python train.py --n_layer=15 --d_model=192 --n_head=6 --n_kv_head=6 --head_dim=32 --d_mlp=768 --vocab_size=528 --activation="gelu" --norm="rmsnorm" --norm_place="pre" --norm_eps=1e-05 --positions="learned" --qk_norm=false --attn_scale=0.177 --bias="none" --tie_embeddings=true --parallel_block=false --init="trunc" --init_std_qkv=0.0361 --init_std_o=0.00658 --init_std_up=0.0361 --init_std_down=0.00658 --optimizer="muon_variant" --lr=0.0111 --lr_mult_o=4.0 --lr_mult_down=2.0 --beta1=0.93 --lr_head=0.00558 --grad_clip=2.0 --warmup_steps=200 --schedule="wsd" --decay_fraction=0.78 --decay_shape="sqrt" --final_lr_fraction=0.05 --batch_tokens=65536 --seq_len=128 --doc_mask=true --train_tokens=292100000 --steps=4458 --dataset="wikipedia_en"
MLP neurons of a small language model. Each row is named by its layer, matrix (up: input weights) and neuron, and shows model dimensions 64-159. Each number is 128 + 24 x the weight over its row's rms, rounded and kept within 0 to 255. Numbers have three digits each.
Before each neuron's rows, "fires on" lists the tokens most often at its 100 highest values on Wikipedia text that the model never trained on.

fires on: "t", "j", "it", "ep"
L8.up261:110112121148131133139135129157098096120123106126205149179132134094111136125152134117151126136113086159125157181134100155108154126106169169102141170090072113169117140128101188078137123113127134078132120130137139126118113110130101145175170136119127103133129138082148131130110098100103140123

fires on: "y", "ir", "ay", "ver", "."
L8.up550:183174113087173154133111084130090138126115102137128165082129126144138131101156100121128143089122082130124133117117116135122174170136139132095118125139141165109132136101154109123097120118111085118130155121093123104128129147122145164128129103124160127119148135112070157114150111163159133143

fires on: " his", "g", "u", "ab", "ou", "her"
L4.up14:133100121087134122099159166149137178141083099158131142128143121106085125159097111128140129111120100131137082111115076139147083094071138102102154124163148127134123126121134125091113134151086153089129123166093165147151103124147146089123129180112124135094133090113115115120105147113116123125

fires on: "i", "f", "at", "-", "ot"
L3.up649:141127099103113115099133118133152112099109153142143136102114137168143114162131127149152099073103109107131127126130090123190124145132093154133129137199146095113138114103110137136140155106126124142142092061112137100171155143129134127174174125116102119188139142145142158159130124123136125166

fires on: "y", "s", "g", "c", "ment", "l"
L4.up456:107156133190142147117133159091123131140143167180134144178173145163140117136166125156118147124143118126151109112143115154194068133159107098142102147105169108170170106154136116125138114149122142130094130123135101080121124137154072137156113091123123140111131121088152157113164149152156172122

fires on: "i", " n", " st", "\n", " St"
L11.up640:126101098124136095147150121122124128123088109119118125136126126090119129127089160148162157124136123149103131110119149106079135101135089188087165140131141125150124106125136108141135177143165196134130148154150166149132171119101116106124110119108157144156134158098127142124142129107131137120

fires on: "m", " m", " e", "ce"
L9.up131:139141116107085146102166152162074135121094131065146151099147132091127148098121140126088142153131122126084142147138105132114151128117136093124154113116122155096129110116132138122102138116134105126139167154128144118124105127102117085132135167142080178163108143067166117121158178137175126135

fires on: "E", "A", "D", "C", "B", "g"
L3.up534:168196136096119157136168151123108163146115135107128142134145147137107152108140154179109161093101164134126131110130147078160151134132120122061140145162104111139126114062114155136135149156144111140144068149128119120112126146213134122121153136109116064156146141129111095133142157081117151138

fires on: "ct", "ic", "il"
L3.up566:123140142165117106195148132086123136101155130128106111105142114141123066149123098131124154096165171133127105122167145109129153114132119116096128133147204084132106128087130095124140135109156101137111121137101096122109149104095141118139146177151092127125092139138114109151127103105150100110

fires on: "ed", "ing", "er", "t", "n"
L9.up134:088119147110102123087136164099131142080123102181173118104131108160167137128108158170139159170129072110170124139127113107170128183123118139109094125124125135124096131165091149150156120114116146110095132121129104174140148154164131136157092096154148174135148129116122146143157130127126182127

fires on: "ing", "ld", "ic", " O", "ate", " o"
L3.up618:115110155162083126140124114124135145130127109136141119076133121109100145136143094111123189126139170135100148150164140106125167108155125099085169149126150119119106105116125167101126150135099115096122143117099121162106125101146145070123134161162094100164086134122143150148140147149122083130

fires on: "t", "ed", "est", "e", "ial"
L9.up498:167119126102127148131146207105125154086131136126147147121169141157131135131058147137092142155118106068153134090100153119140175134155106131114100110138150151126124149161135130161147086079161137116134141140130127165169151144131152083126117133105143069153144144104111138115124075125140115093

fires on: "es", "y", "as", " Al", "a", "l"
L7.up47:127115164127123157150145139122113130159176121172143090134120101101138156120129096125112107121101119121140158072112126127137133131122152130084146131131125077149155110138116139120140138117119139103127035149144135126117186155168109136128143149127143131116160130131126113088088143100141136111

fires on: "p", "z", "it", "j", " J"
L4.up148:093112135109102136126099131095071132080137128132159134168128132115100138130165092178160124140124113183128146110169128085130154109109139114108149118163128137122094143103092136040107116137105105127163108133160127146124084132157117131128129162172079120123130167119160166154100099104116102096

fires on: " J", "g", " c", "j", "p", " C"
L11.up301:175118136110122143162119119092141147111126120101169105104125112157116142108131119162126118163122097155082142121165166089123122107077156098120143088175140146151072128132110181089102107178139080154122179133161154149157142171147115121102127142112168148082132077136101155131103102130131124111

fires on: "en", "k", "ing", "y", "ed", "ar"
L12.up466:157081138171129141128154115163146101077089107155134133123070111148078096121146138104137137142168082127146112091188119072091142107141165120088141148144154115116107136138137109124124110140174120108115141143115131104095136126154140137135143111161120123125103149150165103095093166132154162187

fires on: "re", "t", "an", "e", "ation", "se"
L8.up727:107094121134131174133113122135113107144114175124112122165150125084156089112112114158116109146125152099112103119151132142138133124127109138144112132107114097086123149124140106122127125152132138148119151152155115136163168120128136187125123115122151146152119132169067112103129115106111132118

fires on: " St", " The", "f", " c", " st"
L12.up158:122102067103101104104135126125146124122109135109118147138123103108123068120107087149117139102149113130105133093126161128148169075151107146146140163131129138172142113171120125153120112161146135137075128123157180159162162147149128095150109144074088161136151138140109127147125127156139161136

fires on: "st", "l", "t", "c"
L3.up390:133150130124213141088170148060117110146130124139147098181092137133120138121138128145142162149117115125122135129116120114123089119125121109084097114092135113126167119095120120105105134163148110129080156174145096149070128100162094170131136103131128124147162140117141131147112168124143123115

fires on: "an", "or", "et", "em", "il", "ur"
L11.up447:094124139138151106148113113136116114143078105143193167116154096100162119139158126115112130121137091195135114118120112106124133159127159128108132085184147125071095165131122148091086110118117117119128104138114138131117150106156119135112114108122092136145126155114096117155153108112116163146

fires on: "s", "er", "|", "e", "t", "y"
L5.up10:092133140139121128148160170093104112110094139175125117103123134133091155109151093124099096116143105101138109132097121079147112159173104122092105150119130152135182093147146139156114124127152103108118112122162115108116140106166123102135143114106106129113110167120108187146141116147101149097

fires on: " are", " to", "le", "n", "ch", " is"
L12.up90:116126156129161140157082116114060118143098129084142131137148142138125130114112162160170116129108153121089123105142123106101101094106151138111116131156149134131149133145091146096106136145106127122126150140142121132128159154147121155111124161137158163140130141056159133145140147123170144088

fires on: "al", "ist", "ar", "ow", "g"
L3.up225:159183134096114134143138146110143148120118109166132145110153132107144141148076189168151133103137156134108118093128133093154119124132101175152153147110110112127101098133126075145115165143108068156101135137124094153156108121182142126116103099133077133108132117115113135145097140124140101146

fires on: "e", "at", "ed", "ation", "G", " M"
L12.up24:123097125108109146111153156106113100150103132079117155149149085107095094120096160128148101164135141096131147153138109121163109121086129171111155187120093096118117138139155119124108161157118138108126157168118103145161126116111102163158146087122116126101143113137083104108119132144070107139

fires on: " H", "z", "l", "k", "a", "o"
L12.up638:120094143113089136137131111178126138162139114128137102123105091153105115106124151128152146115146134147129177120139120114113138098143173118114128142148135129184145124149133125160112161124141137112112079149124133138151155138158124187142167153117122170094146128155146132155098134096163101082

fires on: "or", "el", "il", "em", "t"
L11.up523:108133108178111157170148146123146114136124136140148187120139158092158125106131120174090106094094092189132096131132115129122115157107136123141099112148124147107119115138126120143104126111094130104138158118140120153152106128141109141098145145080102127142161152122106117098136126132124106146

fires on: "if", "oun", "ist", "e", "ov", "v"
L5.up202:153131134109108132102085115112163112102108101141105145110135150151129088104105133150100156161165114152121121121095157125100164126099099139128133084100115142118084133133136120134088151127126099153118135129133121104097051107137117155133130113161092124123134132164125182105170127185115145110

fires on: "I", "A", "M", "E", "W", "O"
L3.up47:120136133118131130135128158134111139139161124145140135103165154139109172123137139109152137109137168102132118108137112072191176125153148135136112118090103149163158142116135139115148141104147124110162087124126167107123118105171163138131105135142128165159150116141102100105133129119129104132

fires on: "en", "on", "ing", "il"
L4.up167:100124123152137102121132110148150150087103112116142169120132142136142093086129176158125146142141123135107134156164116124110150112138170088098126118141074116113087130127144122141082113116117143121106137095161130140106113133125129115167097083151154146143100111118118112119127138116123118136

fires on: "e", "re", "ov", "n"
L8.up243:137123141137111172121098132130099120094090133154135151086133165146130093170093191098141140123150097122143138126108149110110147187101138167111130108107118132118106102124130136166125141112134154158098108086168132107109118170116129138141128128102099128139098115129130120123151091123118148132

fires on: "or", "s", "our", "il", "ost", "m"
L7.up198:161151141126174154145103094126083129134147115126126107105118133111126110161159120087106124082163156157118095155121130079144148163129116147121138112104145137091100164104138111108107127127134133158106139106109110094137077138100119112111160131142138134116119123156135140125131066110121121151

fires on: " re", "ce", "m"
L12.up405:133111186124068124122130068117111133138124123106111126105119134123176137122141128096059143125133103075146130183096122125103117134124128088099128125094182131093102096149139157144138150131147124145136115114122139175156130156125138118148098131136090134145119130114164100118133122104172110106

fires on: "M", " |", "S", "L", "A", "B"
L4.up162:111161131098116120157133116131156093138143099129126120100155130149081166126126148164130163090137150125134137132139111093169175135077137121114134163102079106148080132094095152120150165162155130128137107103139136155112121109158119142102135105139160099127139153111112131131127158129141094141

fires on: " by", " with", "ive", "t", "ist", " to"
L7.up477:090125117131096115101132139140200122152123143160151122127168103129125107121108139144105180143105120114109122104170144142138097110164096123116155145120120168171130135163104112130089133141091119188109128110105121162133092125156160103109140160154136155137153161114160156116167124154093118136

fires on: "ed", "at", "en", "ou", "on", "il"
L8.up646:131076151167180135114148087107114112063066117104133143122105131152111127126139126118133105076115153116153131101126126089065136100139149097106119134155065103138118157159161110104129143060151145168148103110102086112140137155109140097134123133143113109129096126137142147098133115124119167144

fires on: "ed", "e", "ing", "ly", "y", "k"
L5.up165:121121152130152125101140171156108151140125116114129137152132166143160153108107102164162158136126115131110125141150131084124119145128121175112092143149120155144095138132163162139130080110134132120085142130131104114097117117099128155112111109154154142097161124104169149145134086157158160113

fires on: "e", "n", "p", "c", "ember"
L7.up494:095133109138125145115129136073115131121117097119119079080096080091129164184130132147135086103142128128070115156146111133151159124117149151141134124157147141103138164193129159115104110120139152143110119178126103176145135141130124129089077140122160129123128156107141130118126118115122107157

fires on: "y", "el", "N", "en", "ro", "ran"
L3.up589:128124150138160109166146093151147086105090124155116128099133152122109119109132098117134139164153094087136128152141115125138089112183163191120105101129150145148120123118142131099135129121156140112110132113119119123113075123086133060126141143133132118172111130133189163118143131111179141140

fires on: " Al", " al", "ar", "ab", "\\", "en"
L3.up734:085138151128056135142141130133140113120134100117112115119079155169072127164162111119160094161148127192156140124115128113066145111128126150091108126137157140132082121160144075132150122143139154057141094106136128146083110108151121174148144094106120125149116122136148128091139107148171103164

fires on: "ed", "ing", "s", " for", "es", " as"
L8.up117:153095142112163146125124135102130151128104086136150123128122088126104125131100105144127156119115069113128149183118146120122140159130123146106116124137146132083058160114116146137174127106106136119096126127136108184151118141119202105130157137105143170084109121132135172142129120137189135173

fires on: "ar", "it", "{", "al", "k", "("
L3.up543:145162122104160096128121181097157103139117176130143164118148099117138127148167153162138085123154124124092100110126139104150138093129112140139154150119149112166094104099079131128109174109087118139122141099169147170097140110179134119135150066105096107141156123151118105144162168106153142117

fires on: " f", "t", "n", "le"
L8.up48:127091077137169134147156144141098128163103119083182136134119142127129089087145151126111160117065131082156124123127135111169151114118145121107140128147142123105114103116102108077135085155148123113179136169152123132075169133152096145123151162131134162098122147095154146113175115161149117069

fires on: "e", "t", "iv", "ot", "ac", " to"
L7.up274:077137108119116115112118124168107107111113155139129098132120119149122122127124173128117189137129112096097156107122146165128111109138078158150110139129135129142141159136159171131127081083124089147116092138137130118149107104127174128127156097100124115125129154118093182111161107152102154120

fires on: "y", "ad", "ay", "ast", "re", "ate"
L4.up611:161134134106152109131181091125099117138141138160142130140070118142181105119171071158152155139142111119095147122149138128148171092120099116164138132144155123123136116135106118090085125093145107140152154115104156155110151096139130168118136111106151106109158155128098141127135120145125163143

fires on: "al", "c", "l", "r", "y", "ar"
L7.up272:136109115173146092152130136129134135150139127158164134124135127077096106124127072119135119148091152126136155118151125103144162116131150099116126120132079135138147075169111136152126144130092114107093136108142145117089152090132135128155168122166084119075140137126139122113101139115149152150

fires on: " h", "h", "n", " H", "e"
L7.up313:090133129158105067164110132106102140128089102138147133154129130106162153162125114125101082167121130120098114120140127107130134111137085131091173078133149137139103105134143158101115118121140096139143128169145106142150123128156150144119108112160155124110110119125140142107100122077077107154